Weights of a small GPT-style language model, trained from scratch on English Wikipedia.
Architecture: RMSNorm before each block, rotary positions, untied embeddings, normalized queries and keys.
Training: 276M tokens, 8423 steps.
MLP neurons of a small language model. Each row is named by its layer, matrix (down: output weights) and neuron, and shows model dimensions 208-271. Each number is 50 + 12 x the weight over its row's rms, rounded and kept within 0 to 99.
After each neuron's rows, "fires before" lists the tokens most often just after its 100 highest values on Wikipedia text that the model never trained on. A number after a token or word is its count.

L5.down580:64 56 49 62 67 45 74 53 29 71 66 49 44 55 54 51 40 51 50 57 49 44 61 63 46 52 57 27 65 46 42 30 40 37 52 68 35 51 61 70 58 64 46 52 79 47 50 54 44 54 56 30 54 46 58 45 22 56 75 34 54 40 55 60
fires before: "\n" 31, " a" 14, " an" 5

L5.down410:24 48 56 60 33 63 50 71 73 44 55 40 48 47 49 51 50 35 38 50 56 53 37 50 44 68 50 36 71 51 55 63 49 48 58 42 50 49 42 64 60 64 60 54 46 46 59 43 65 39 54 66 44 33 56 49 51 30 57 79 57 61 45 47
fires before: "\n" 49, " the" 9, " he" 6

L2.down1304:54 56 43 54 61 45 90 52 43 55 39 61 73 39 41 58 37 55 75 54 74 67 56 50 48 58 45 38 39 37 52 46 37 52 41 54 72 56 35 64 71 45 55 59 23 46 31 56 63 50 41 45 59 44 71 45 51 65 60 44 59 45 49 53
fires before: "\n" 32, " to" 27, "---|---|---|---|" 6, " a" 5, " as" 4

L2.down718:42 49 48 62 64 38 48 53 44 68 46 49 60 66 65 32 44 38 37 49 58 35 40 65 56 46 49 72 59 45 44 28 47 68 61 63 88 40 42 43 22 69 46 29 35 54 17 42 39 57 41 40 42 38 60 36 52 49 48 48 71 16 35 59
fires before: "s" 34, " the" 22

L5.down1465:50 57 37 52 39 34 64 69 54 81 42 39 56 53 52 57 59 35 45 60 57 41 53 61 78 40 75 53 57 71 68 50 49 33 57 56 51 58 42 12 46 27 58 72 41 37 61 62 58 38 39 47 61 40 45 42 59 37 42 69 56 38 34 43
fires before: " by" 23, " to" 13, " in" 7, " from" 5, "\n" 4, "ing" 4

L2.down442:41 52 46 31 47 62 53 33 34 63 54 41 45 44 30 42 69 56 40 35 36 49 44 24 51 71 64 38 42 56 43 63 56 59 64 69 39 30 39 42 45 46 41 49 48 38 41 57 50 55 53 43 67 50 30 36 70 57 49 62 43 48 38 38
fires before: "\n" 48, "-" 24, "To" 11

L9.down514:53 48 42 26 53 53 54 55 43 42 46 49 55 51 43 57 45 31 45 56 63 57 31 56 30 50 55 46 32 41 47 65 40 63 43 65 43 72 83 39 60 59 60 46 83 36 52 83 46 63 48 54 47 54 56 48 64 50 48 30 34 73 50 42
fires before: ";" 60, "." 11

L9.down50:41 51 36 64 57 64 39 56 53 49 37 65 37 60 53 62 39 37 27 62 44 41 39 63 42 66 50 78 63 48 60 73 54 53 60 60 51 62 37 47 17 38 51 35 40 43 65 47 48 50 59 30 31 66 67 67 51 52 64 25 35 45 68 53
fires before: " |" 53, "." 6, ";" 5, "-" 4, " in" 4

L2.down481:38 39 67 42 55 47 45 67 41 58 59 47 49 45 55 39 52 57 60 64 64 39 55 67 55 69 37 55 54 36 55 42 39 50 68 47 38 39 50 71 37 32 37 53 61 25 45 34 61 29 34 60 88 54 68 38 70 45 54 56 57 31 44 63
fires before: "s" 49, "rd" 6, "ing" 5

L5.down664:63 78 54 35 60 37 39 56 35 67 66 56 43 68 48 56 66 47 55 39 47 32 34 39 49 51 38 39 46 40 45 56 61 59 47 38 57 44 36 41 59 54 45 32 30 55 68 65 54 32 50 64 61 65 62 62 68 57 43 71 53 50 58 53
fires before: "\n" 44, "==" 10, " ==" 7, "===" 5, " and" 4, " |" 4

L7.down29:40 29 44 48 45 73 73 66 60 36 62 40 51 26 41 49 36 44 44 21 45 35 67 42 60 61 51 54 28 49 63 28 69 52 51 52 43 53 52 57 39 44 63 41 53 51 36 55 36 63 27 54 72 51 42 61 44 39 48 55 40 30 65 28
fires before: " 2" 30, " 3" 22, " 1" 9, " 0" 7, " 2:0" 5, " 3." 4

L5.down366:55 47 56 38 43 58 59 54 47 51 36 46 55 41 48 48 50 65 54 64 34 51 68 76 60 50 81 60 56 35 47 55 67 79 54 57 41 50 18 62 50 35 63 53 64 32 65 53 34 65 31 38 61 52 47 60 40 60 45 47 53 47 53 57
fires before: "\n" 85

L2.down470:19 50 47 62 39 46 38 37 61 67 67 67 34 49 51 45 53 59 51 51 46 48 64 36 70 37 40 18 45 59 51 43 66 58 61 47 66 41 38 38 40 38 40 44 46 28 63 65 62 46 72 67 37 47 49 51 46 48 86 57 56 41 44 47
fires before: "\n" 67, "." 5, " was" 4, " is" 4, "," 4

L2.down166:62 54 56 33 49 55 52 43 22 59 57 45 37 27 38 44 61 62 45 54 48 68 55 67 73 64 70 52 42 30 46 54 43 41 44 52 40 36 41 65 69 45 65 71 38 50 53 72 51 36 18 56 33 36 31 49 49 31 41 65 57 27 46 62
fires before: "\n" 56

L2.down491:37 41 70 50 47 51 47 20 65 57 34 64 38 35 50 38 36 56 44 38 53 51 34 51 40 45 30 32 62 31 38 45 44 49 52 43 51 49 54 44 51 63 66 26 59 37 39 52 54 32 51 41 42 54 43 58 59 46 79 53 63 33 49 63
fires before: "\n" 100

L2.down524:41 42 55 34 35 64 21 64 37 56 58 40 25 60 38 37 44 66 66 41 30 41 47 38 47 51 34 62 54 60 52 49 62 61 42 59 45 48 36 49 53 59 41 41 46 54 47 61 56 74 53 48 54 34 58 36 53 60 52 31 60 50 38 39
fires before: "s" 61, "," 10, "\n" 7

L9.down1062:51 59 45 63 48 45 31 41 51 49 32 47 57 40 57 55 59 30 52 45 48 31 53 59 42 71 56 51 32 63 38 60 36 41 36 47 52 71 28 43 69 47 55 54 70 57 60 45 45 50 54 49 44 53 59 36 42 57 51 47 52 38 52 56
fires before: "==" 22, " was" 13, "In" 5, "===" 4, " is" 4, "The" 4

L5.down929:78 39 51 22 36 55 40 59 38 52 80 52 45 51 58 49 33 53 61 58 36 37 40 53 58 30 61 62 47 48 59 45 61 50 57 28 52 43 48 42 56 48 56 28 57 57 36 40 49 57 70 45 51 43 64 63 62 52 61 42 60 54 47 60
fires before: " |" 41, "\n" 12, ";" 9

L5.down982:37 60 39 55 50 52 68 47 31 30 49 52 49 27 56 47 49 48 33 44 51 59 41 69 47 44 55 36 58 39 57 51 66 66 67 65 44 66 36 64 51 60 73 57 56 45 56 69 41 43 53 57 45 66 85 52 51 74 64 59 31 75 37 62
fires before: "\n" 100

L7.down1020:60 37 47 48 40 50 61 16 28 42 67 62 47 73 54 38 57 42 55 46 54 48 60 40 68 45 46 46 45 57 43 74 43 50 35 53 61 54 66 48 50 64 46 55 83 49 51 52 56 73 54 39 50 43 61 48 77 55 53 43 34 52 61 71
fires before: " 2006" 19, " 2003" 11, " 2022" 9, " 2023" 8, " 2025" 5

L2.down366:44 45 39 78 44 58 52 49 52 53 42 44 51 53 42 50 42 46 24 48 61 46 36 34 50 49 44 54 43 85 54 33 37 53 28 72 38 60 45 55 41 56 71 30 76 49 62 31 54 34 47 37 35 29 41 37 61 50 62 58 30 30 26 55
fires before: " as" 23, " of" 13, " in" 7, "===" 7, "==" 6, "The" 4

L9.down483:37 37 45 39 27 44 49 55 36 62 63 48 30 67 37 72 54 54 64 44 52 46 50 45 30 54 54 78 48 47 57 43 55 35 50 53 47 34 37 36 58 55 50 50 59 43 66 45 50 66 43 35 69 39 46 26 36 54 49 52 45 78 55 33
fires before: " |" 73, "\n" 7

L2.down1174:51 49 62 32 48 32 58 77 43 69 58 52 40 42 52 45 40 74 57 63 47 66 43 72 55 58 34 47 45 42 43 44 53 50 48 27 23 39 40 57 66 40 61 35 51 62 35 54 56 63 46 56 62 17 56 57 45 49 63 47 60 53 46 32
fires before: "s" 96

L7.down1373:52 39 60 50 51 45 53 62 42 56 38 39 60 62 64 38 69 63 80 37 70 51 55 62 61 57 39 30 30 41 31 25 34 61 48 46 64 62 34 46 47 38 53 40 35 29 38 34 49 62 48 55 30 42 27 45 45 43 43 48 58 42 50 49
fires before: "\n" 43, "-" 12, " |" 12, "===" 8, "The" 5

L5.down1121:53 46 55 44 44 35 43 48 58 28 44 29 64 66 34 57 17 55 56 38 83 56 59 38 52 53 36 41 65 48 32 21 49 73 39 35 45 41 50 40 53 56 50 55 20 47 41 46 45 63 52 47 56 78 38 42 55 58 66 45 63 49 59 77
fires before: "\n" 59

L9.down1534:48 57 54 52 54 55 62 33 38 40 61 36 76 54 49 33 55 34 38 38 44 57 68 38 57 60 63 60 46 50 64 74 50 60 25 61 68 50 35 49 44 41 55 66 40 51 55 53 55 69 66 63 32 50 35 53 53 57 54 64 61 57 50 52
fires before: " on" 31, " to" 11, " of" 10, " into" 4, " in" 4, " with" 4

L9.down210:66 68 55 37 67 34 39 42 56 56 34 53 60 82 46 42 41 44 67 43 59 41 45 48 52 55 45 57 46 63 46 73 50 46 72 36 53 48 56 47 64 51 55 57 50 50 65 54 66 55 59 41 51 43 44 43 51 54 43 56 59 39 50 56
fires before: "-" 94, "\n" 6

L5.down1514:59 52 29 55 62 42 58 55 32 45 51 45 37 38 35 47 51 37 50 62 59 65 52 53 60 56 70 68 45 47 60 54 58 57 47 79 65 19 60 46 64 45 43 27 62 54 38 66 73 21 22 61 55 77 41 47 67 72 58 54 50 43 55 28
fires before: " as" 30, " with" 14, " in" 13, " on" 6, "-" 4

L2.down1035:54 54 57 57 56 67 53 28 33 48 50 46 44 54 61 35 54 51 69 48 64 50 84 49 41 36 47 46 41 66 33 50 60 63 56 80 48 48 49 58 48 47 64 41 56 60 50 59 67 49 60 54 47 47 53 68 47 57 47 66 46 46 50 35
fires before: " |" 37, ":" 10, "==" 7, "\n" 5, " of" 4

L5.down53:61 54 43 47 38 47 42 59 50 76 63 50 40 47 48 61 64 79 66 60 54 32 61 71 37 73 37 48 44 27 31 22 50 88 64 48 51 56 48 62 59 57 26 48 57 49 55 37 53 42 56 41 54 43 71 54 47 40 47 69 51 42 51 59
fires before: " |" 38, "s" 19, " team" 10

L5.down497:46 41 63 41 36 75 64 46 48 48 48 60 55 45 48 73 53 69 68 62 28 58 53 46 36 49 71 45 65 42 69 42 44 48 51 37 61 33 50 35 50 36 54 38 42 46 37 46 50 73 19 20 53 54 31 64 33 57 20 36 55 32 52 44
fires before: ":" 37, " the" 10, " " 9, " number" 5, "\n" 4

L5.down820:56 51 66 57 64 56 61 61 60 34 55 49 37 77 59 54 35 63 32 27 67 50 46 47 38 52 64 46 31 63 45 20 51 52 43 32 56 55 47 44 45 49 51 34 15 56 49 42 60 43 64 34 77 59 75 56 41 63 53 77 75 37 51 38
fires before: "\n" 33, ";" 27, " |" 17, "|" 4

L2.down1058:56 58 62 37 49 59 64 50 58 53 26 48 51 10 54 54 49 67 61 52 33 47 53 46 41 62 62 57 43 68 55 54 63 49 40 37 50 51 46 53 45 47 74 49 39 63 54 47 72 56 49 54 73 48 34 32 42 48 31 48 56 20 62 59
fires before: " 0" 23, " Goals" 11, " Apps" 8, " 1" 6, " 2" 4

L7.down574:59 28 67 75 47 45 53 51 71 46 38 63 52 26 41 35 31 68 27 63 43 48 44 58 38 42 47 31 54 33 58 71 67 31 43 37 32 41 28 51 58 50 66 43 43 39 31 42 65 30 55 51 43 42 72 52 31 51 68 33 61 49 37 48
fires before: " the" 35, " of" 9, " a" 5, ")" 4, "," 4

L7.down892:37 49 38 55 61 42 43 75 52 54 36 41 42 41 62 50 49 57 56 56 29 61 54 63 36 63 29 65 46 59 41 64 67 69 63 46 37 42 48 69 53 31 57 35 29 33 37 25 46 28 56 57 72 57 42 33 65 70 32 66 43 30 31 57
fires before: "s" 36, "in" 9, " Votes" 7

L5.down1523:38 50 56 43 56 66 40 55 79 44 44 59 51 44 39 41 40 39 67 59 61 56 40 53 50 36 41 57 71 51 62 65 73 59 60 55 64 60 44 62 67 54 61 52 45 40 37 54 65 50 47 44 45 38 67 62 49 49 59 60 46 39 36 63
fires before: "\n" 93

L2.down231:67 61 65 72 67 38 57 49 54 34 45 43 55 50 58 38 33 69 45 41 50 47 59 52 27 63 48 46 34 54 43 49 64 66 33 51 42 31 41 44 46 45 56 30 52 53 65 31 32 47 55 45 65 74 47 48 51 43 39 53 58 42 46 66
fires before: " |" 80

L5.down673:68 57 60 58 74 56 52 45 45 71 67 58 58 45 29 70 73 52 40 67 59 35 30 50 42 59 59 43 34 72 40 54 46 32 39 38 41 41 35 32 37 57 47 49 42 38 51 76 49 57 61 39 63 34 71 50 75 47 76 47 49 49 46 46
fires before: "\n" 41, " " 14, " |" 5, " Ang" 4, " Independent" 4, " The" 4

L9.down1213:58 39 65 51 57 60 67 42 44 47 57 71 55 65 55 48 58 59 44 59 57 55 67 63 43 51 49 47 55 46 59 63 43 57 44 51 46 58 36 49 67 45 64 44 61 34 65 47 34 77 48 47 48 52 27 31 52 47 71 53 26 49 51 47
fires before: "s" 34, " of" 12, " years" 5

L2.down999:25 51 73 44 48 30 56 49 45 57 42 46 50 52 70 36 51 73 40 31 39 58 43 67 49 53 29 74 57 40 68 45 52 56 45 55 61 35 38 53 50 46 48 64 58 50 38 55 43 25 30 75 41 35 34 40 49 40 50 26 55 33 73 62
fires before: " the" 61

L5.down1372:45 35 50 58 20 53 59 56 42 49 48 68 43 39 62 48 47 64 37 52 64 49 36 63 39 56 48 60 45 47 44 48 16 52 46 68 54 39 24 60 39 46 54 44 50 25 39 53 53 47 47 51 38 34 48 60 49 48 53 51 44 21 30 48
fires before: "s" 24, "S" 22, " II" 12, " I" 5

L9.down1165:70 37 37 66 40 60 49 67 61 51 60 59 45 56 50 64 44 37 42 44 70 55 49 54 47 57 39 42 52 26 69 71 41 52 64 46 44 37 32 51 52 54 47 59 57 29 39 24 51 38 69 26 68 37 48 40 38 44 63 53 54 46 42 20
fires before: "\n" 30, " the" 19, "." 6, " by" 6, " a" 5, " it" 4

L5.down421:40 64 67 51 41 54 67 66 50 33 44 53 59 57 71 42 38 57 39 28 54 62 32 68 49 42 35 43 59 46 57 38 68 65 54 48 49 45 43 44 58 45 76 53 27 45 57 55 33 57 42 58 45 69 67 50 41 41 70 64 44 87 39 62
fires before: "\n" 97

L2.down1212:69 61 50 33 33 36 38 57 56 50 30 54 53 60 47 47 66 47 74 51 50 42 55 62 52 45 41 56 50 52 51 60 35 60 54 47 52 33 48 49 69 39 51 49 46 30 41 44 27 42 49 48 49 58 58 61 54 53 56 47 47 48 46 62
fires before: "\n" 70, " " 9

L5.down514:68 78 57 45 60 26 39 57 39 60 53 52 59 43 48 50 76 55 40 68 39 30 48 60 51 60 61 55 60 37 36 31 70 53 53 33 56 34 46 37 66 47 46 52 43 40 60 48 68 59 33 42 60 44 48 45 42 66 55 45 64 55 61 53
fires before: "\n" 61, " |" 21, " " 9

L9.down198:70 57 62 49 49 75 58 36 30 52 44 47 45 54 62 53 59 48 40 32 33 62 46 59 22 53 32 48 42 62 33 57 28 27 39 24 44 42 42 37 52 65 56 53 43 37 66 41 44 61 42 43 58 52 28 45 32 54 47 64 65 60 56 55
fires before: " |" 44, "\n" 14, "us" 11

L9.down1322:51 57 59 67 57 50 43 44 59 35 44 56 58 43 73 45 29 44 55 56 32 51 55 84 61 45 49 47 52 64 37 58 53 76 57 62 58 54 40 37 46 40 49 44 64 45 53 41 68 50 42 32 67 57 58 34 32 54 59 42 36 36 31 49
fires before: " \"" 62, "\n" 5, " had" 4

L5.down1271:50 67 48 39 67 59 65 38 50 66 43 44 42 32 21 45 47 70 47 40 55 46 38 38 58 64 52 46 36 55 43 52 42 56 56 58 63 31 42 52 44 47 32 61 45 51 53 49 49 48 55 73 31 67 46 51 38 71 68 50 52 38 31 49
fires before: ")" 45, "," 6, "\n" 6, ":" 6, ")," 4

L2.down1476:57 62 53 54 63 53 69 52 52 26 05 52 52 42 50 36 67 62 60 52 57 59 61 48 52 38 59 64 35 38 63 42 45 61 36 53 43 52 68 63 53 49 53 51 39 61 36 45 44 50 40 42 45 55 58 43 59 52 62 30 50 47 42 53
fires before: "\n" 59, "---|---|---|---|" 30

L5.down703:45 58 38 47 27 48 62 80 45 41 75 46 50 47 67 54 45 58 71 60 41 44 51 68 41 66 52 31 63 56 42 44 58 12 65 64 51 43 64 58 59 52 64 31 26 58 60 60 47 54 47 48 48 38 51 51 43 48 63 44 62 45 35 69
fires before: "\n" 51

L7.down710:57 49 62 43 50 56 59 56 45 41 46 41 50 60 51 61 47 63 56 46 43 32 42 68 66 57 55 37 30 46 52 35 40 42 67 48 37 63 79 40 35 56 55 53 82 47 28 60 44 63 55 32 41 51 28 68 52 58 31 44 28 43 45 49
fires before: " of" 53

L9.down1529:60 49 32 39 43 47 42 50 47 49 34 51 52 42 40 53 48 61 68 13 64 54 60 60 53 61 44 50 37 70 52 52 45 64 54 35 47 47 36 54 47 65 57 45 40 46 69 47 48 59 63 36 51 64 45 55 54 56 28 42 58 44 68 63
fires before: "\n" 75, "-" 15

L2.down59:52 28 48 48 44 71 66 53 48 47 63 43 35 60 53 26 30 67 45 77 51 53 62 52 37 56 37 44 61 32 58 65 38 47 46 51 66 40 65 56 54 76 44 39 54 57 42 55 56 59 46 67 52 58 54 35 53 58 71 33 32 50 50 63
fires before: " the" 45, ":" 6, " a" 5

L9.down813:36 42 44 63 58 44 66 66 69 51 60 54 34 47 77 85 55 59 40 49 54 34 43 47 54 54 56 49 39 39 40 54 61 67 59 34 66 41 46 50 26 60 52 22 61 36 48 44 43 59 54 58 36 32 55 40 47 56 26 56 72 45 39 50
fires before: "." 57

L5.down1422:59 65 39 43 37 50 48 54 59 60 32 55 46 47 44 72 59 53 49 59 41 65 58 26 49 25 44 45 54 51 69 53 48 36 53 41 56 35 46 37 42 58 46 53 49 58 58 47 68 52 40 70 50 57 39 61 44 56 42 56 73 66 47 46
fires before: "." 49, " \"" 35, " |" 6, " States" 5

L2.down941:34 75 61 59 56 67 48 43 56 54 40 68 54 61 48 27 67 63 59 46 66 48 48 70 50 42 33 22 40 50 49 41 64 61 50 56 57 38 50 57 39 55 54 22 75 18 45 34 53 54 52 29 40 49 56 48 70 49 71 49 57 50 26 61
fires before: "\n" 48, "-" 43, "---|---|---|---|" 9

L9.down1524:47 25 45 28 44 50 44 66 46 43 48 46 69 64 55 44 40 32 48 46 37 54 48 58 47 67 44 52 32 63 41 60 42 58 17 45 49 52 58 22 36 53 63 51 38 53 49 18 47 71 45 50 53 43 59 60 56 56 46 38 53 38 42 54
fires before: "|" 28, "|---|---|" 15, "|---|---|---|" 8, "---|---|---|---|" 7, "|---|" 7

L5.down920:54 57 65 46 41 60 64 39 55 82 41 47 49 55 55 47 29 50 57 27 46 25 67 64 37 66 56 52 57 32 29 59 50 36 23 53 42 34 37 51 54 46 49 58 52 64 51 55 60 49 52 59 60 39 46 46 48 39 41 57 54 30 39 46
fires before: "|" 32, "==" 11, "===" 10, "-" 5

L9.down1243:71 58 51 28 56 55 52 53 69 56 62 43 64 65 48 36 66 41 34 52 51 46 39 63 21 62 43 36 72 59 28 60 41 58 37 49 51 45 24 41 54 46 60 39 51 44 39 55 57 54 49 42 73 58 64 41 50 36 42 70 64 23 49 66
fires before: " |" 56, ":" 19, ")" 8, "|" 6, "\n" 4

L5.down473:66 59 58 62 27 28 41 42 41 58 38 48 51 70 47 25 34 40 58 27 55 22 49 49 33 27 71 41 39 29 19 40 62 45 45 42 46 52 39 33 29 36 44 34 40 44 46 50 43 61 48 48 47 55 45 49 46 38 68 40 55 62 33 66
fires before: " |" 39, "'" 14, "ig" 12, ":" 6, "." 6

L9.down733:40 63 59 46 59 27 72 39 36 59 51 45 50 65 48 29 54 54 52 41 55 56 61 75 44 50 50 56 24 53 39 53 42 61 47 31 45 40 28 45 42 27 54 50 24 74 63 40 46 76 54 59 57 82 53 50 45 52 28 53 64 60 50 35
fires before: " |" 43, " 5" 14, " 6" 11, "." 10

L5.down1276:57 47 63 53 31 51 64 38 49 54 56 78 64 36 54 50 50 72 68 50 63 27 56 37 38 46 59 42 51 31 56 32 50 57 56 62 55 35 33 67 47 58 56 50 48 35 47 47 61 44 40 49 26 39 68 67 59 45 63 44 67 21 52 73
fires before: "," 22, " of" 17, " time" 7, " to" 7, " the" 6, "." 4

L7.down70:60 55 75 56 61 43 54 52 35 46 60 36 50 56 50 62 40 49 60 23 52 40 62 43 28 36 53 59 27 78 40 48 55 64 59 48 43 72 52 44 50 35 45 60 44 33 55 53 60 64 49 57 35 36 47 57 42 31 36 29 39 68 69 66
fires before: " |" 87, "." 13

L9.down1495:52 54 36 56 27 68 77 54 35 36 41 49 64 52 55 60 57 27 39 57 52 45 42 52 54 37 27 45 60 59 68 56 46 48 60 68 41 52 56 46 20 51 53 77 48 39 50 40 57 33 44 61 48 55 49 33 26 52 68 41 70 41 41 43
fires before: "." 72, " \"" 6

L2.down1415:54 39 32 55 47 56 45 49 64 40 51 38 49 44 64 61 53 62 36 68 55 37 41 35 53 53 55 60 31 43 47 32 42 52 33 43 34 60 35 34 41 35 46 55 60 32 47 29 44 25 47 54 57 56 29 44 66 66 26 62 53 53 54 40
fires before: "." 41, "ddy" 25

L2.down946:46 32 72 38 45 42 33 50 48 57 48 36 44 32 55 31 44 71 38 35 62 49 57 50 51 51 42 55 48 30 69 59 54 61 46 43 49 59 49 40 56 09 54 48 58 40 38 37 41 39 32 72 37 42 31 51 74 50 35 38 49 41 36 53
fires before: " of" 52, "." 6, "," 5

L2.down277:56 53 49 60 39 49 56 30 69 73 46 68 50 42 66 72 47 65 64 52 53 68 47 60 47 56 51 43 51 53 42 56 54 49 68 63 47 44 53 65 60 40 61 71 54 56 42 35 38 42 59 35 46 49 75 56 40 42 48 39 46 30 34 55
fires before: "\n" 28, "The" 11, "In" 9, "On" 7, "-" 7

L2.down352:24 38 52 53 57 72 45 49 78 53 72 58 50 41 44 25 65 49 50 34 45 56 52 38 55 47 33 48 57 59 56 56 60 41 69 48 60 49 44 63 33 45 60 41 52 51 56 36 50 49 52 50 41 39 59 40 51 78 57 57 48 28 47 49
fires before: "\n" 68, " /" 13

L2.down248:39 19 44 56 33 47 48 46 62 48 45 43 57 47 56 29 61 46 43 47 62 47 46 68 52 71 65 62 56 36 45 49 35 75 66 63 53 65 64 37 46 37 47 41 58 43 33 48 55 66 66 55 62 45 58 77 62 54 52 53 50 68 57 46
fires before: " |" 50, ";" 6, "." 5, " (0)" 4

L2.down222:61 27 53 35 51 56 70 31 32 45 66 33 46 37 42 63 44 51 62 52 35 53 46 54 58 56 55 29 42 59 40 28 57 43 42 56 50 55 37 74 64 63 67 57 45 46 55 57 44 74 41 37 43 42 38 46 51 40 32 46 47 29 42 43
fires before: "\n" 76

L2.down1514:35 50 36 54 90 61 36 49 79 28 55 54 44 36 45 53 81 78 58 42 63 68 53 32 42 63 66 43 46 55 52 38 55 68 42 43 44 45 45 47 66 50 54 64 45 43 55 43 41 54 67 56 45 42 34 34 47 54 58 67 64 56 39 28
fires before: "s" 53, " of" 4, "." 4

L7.down560:44 26 64 85 42 59 56 43 51 49 59 48 43 64 47 35 64 49 56 54 42 39 70 57 49 36 56 62 53 51 77 71 55 62 52 47 54 31 40 35 53 53 33 42 54 34 53 49 56 26 62 65 50 45 48 54 50 52 46 39 63 52 47 44
fires before: " the" 34, " his" 13, " a" 6

L2.down566:63 53 65 73 48 62 59 67 43 52 45 63 49 41 36 60 51 35 42 72 49 57 52 56 59 44 83 61 44 76 61 50 67 49 64 37 53 53 63 47 40 30 48 37 34 59 41 54 51 52 40 50 26 55 53 50 35 33 69 45 25 47 54 45
fires before: " |" 36, "." 11, " –" 7, " with" 5, " medal" 4

L2.down1249:51 45 54 43 47 44 33 39 50 62 24 41 31 49 51 32 42 58 41 39 62 54 49 48 46 77 49 45 39 36 55 62 66 58 45 53 45 40 47 46 46 59 63 51 46 41 73 66 30 50 54 39 60 39 65 37 48 60 60 17 31 40 45 62
fires before: "|" 56, "-" 16, "\n" 8

L2.down138:79 69 75 62 27 56 49 59 56 37 49 37 50 45 50 36 26 41 42 59 57 48 21 50 60 73 40 58 28 52 58 44 68 41 33 39 53 61 54 45 38 48 49 36 30 66 48 38 20 34 75 40 66 45 52 58 48 41 46 50 67 55 48 66
fires before: " |" 94

L2.down1179:17 44 48 49 29 35 56 57 28 59 40 40 63 47 49 45 61 65 56 43 69 41 46 40 56 54 66 71 58 39 44 57 43 37 47 61 78 31 55 45 68 39 39 65 27 55 51 49 47 24 46 58 47 13 75 54 41 63 54 71 56 44 52 60
fires before: " by" 31, " to" 9, " in" 8, " from" 4, " the" 4, " on" 4

L2.down574:34 62 45 64 62 60 55 54 61 66 58 52 54 55 64 31 54 59 38 47 79 46 57 43 55 44 18 27 58 54 56 48 58 75 63 46 43 41 41 41 51 42 37 41 57 46 54 58 50 39 45 31 53 60 57 49 70 58 60 60 58 51 66 29
fires before: "." 20, " (" 17, ";" 15, " |" 10, "," 5, "\n" 5

L5.down411:33 56 42 56 40 46 48 50 45 55 33 63 65 61 69 42 56 45 42 55 51 59 45 74 46 60 57 60 47 49 30 33 59 69 32 25 31 34 43 35 61 57 58 46 57 55 49 36 41 56 40 49 60 60 42 36 55 40 65 42 62 51 53 47
fires before: "|" 69, "|---|---|" 8, "|---|---|---|" 6, "|---|" 4

L9.down1437:59 44 50 50 43 52 60 43 52 55 37 26 36 60 71 20 58 67 45 45 64 33 43 52 51 51 53 42 49 59 60 49 68 52 62 51 70 44 55 46 73 38 54 47 56 63 37 55 61 40 33 43 44 67 48 51 51 32 33 82 48 42 38 50
fires before: " with" 29, " to" 23, " by" 13, " in" 5, "," 4

L2.down572:60 46 64 28 48 61 41 34 32 71 45 27 55 29 50 50 69 50 44 50 52 62 61 45 40 38 67 42 43 49 45 64 49 61 46 45 56 40 38 60 45 43 58 53 58 58 46 45 43 57 64 54 56 49 37 41 70 48 52 53 22 50 53 38
fires before: "\n" 35, "-" 20, " of" 5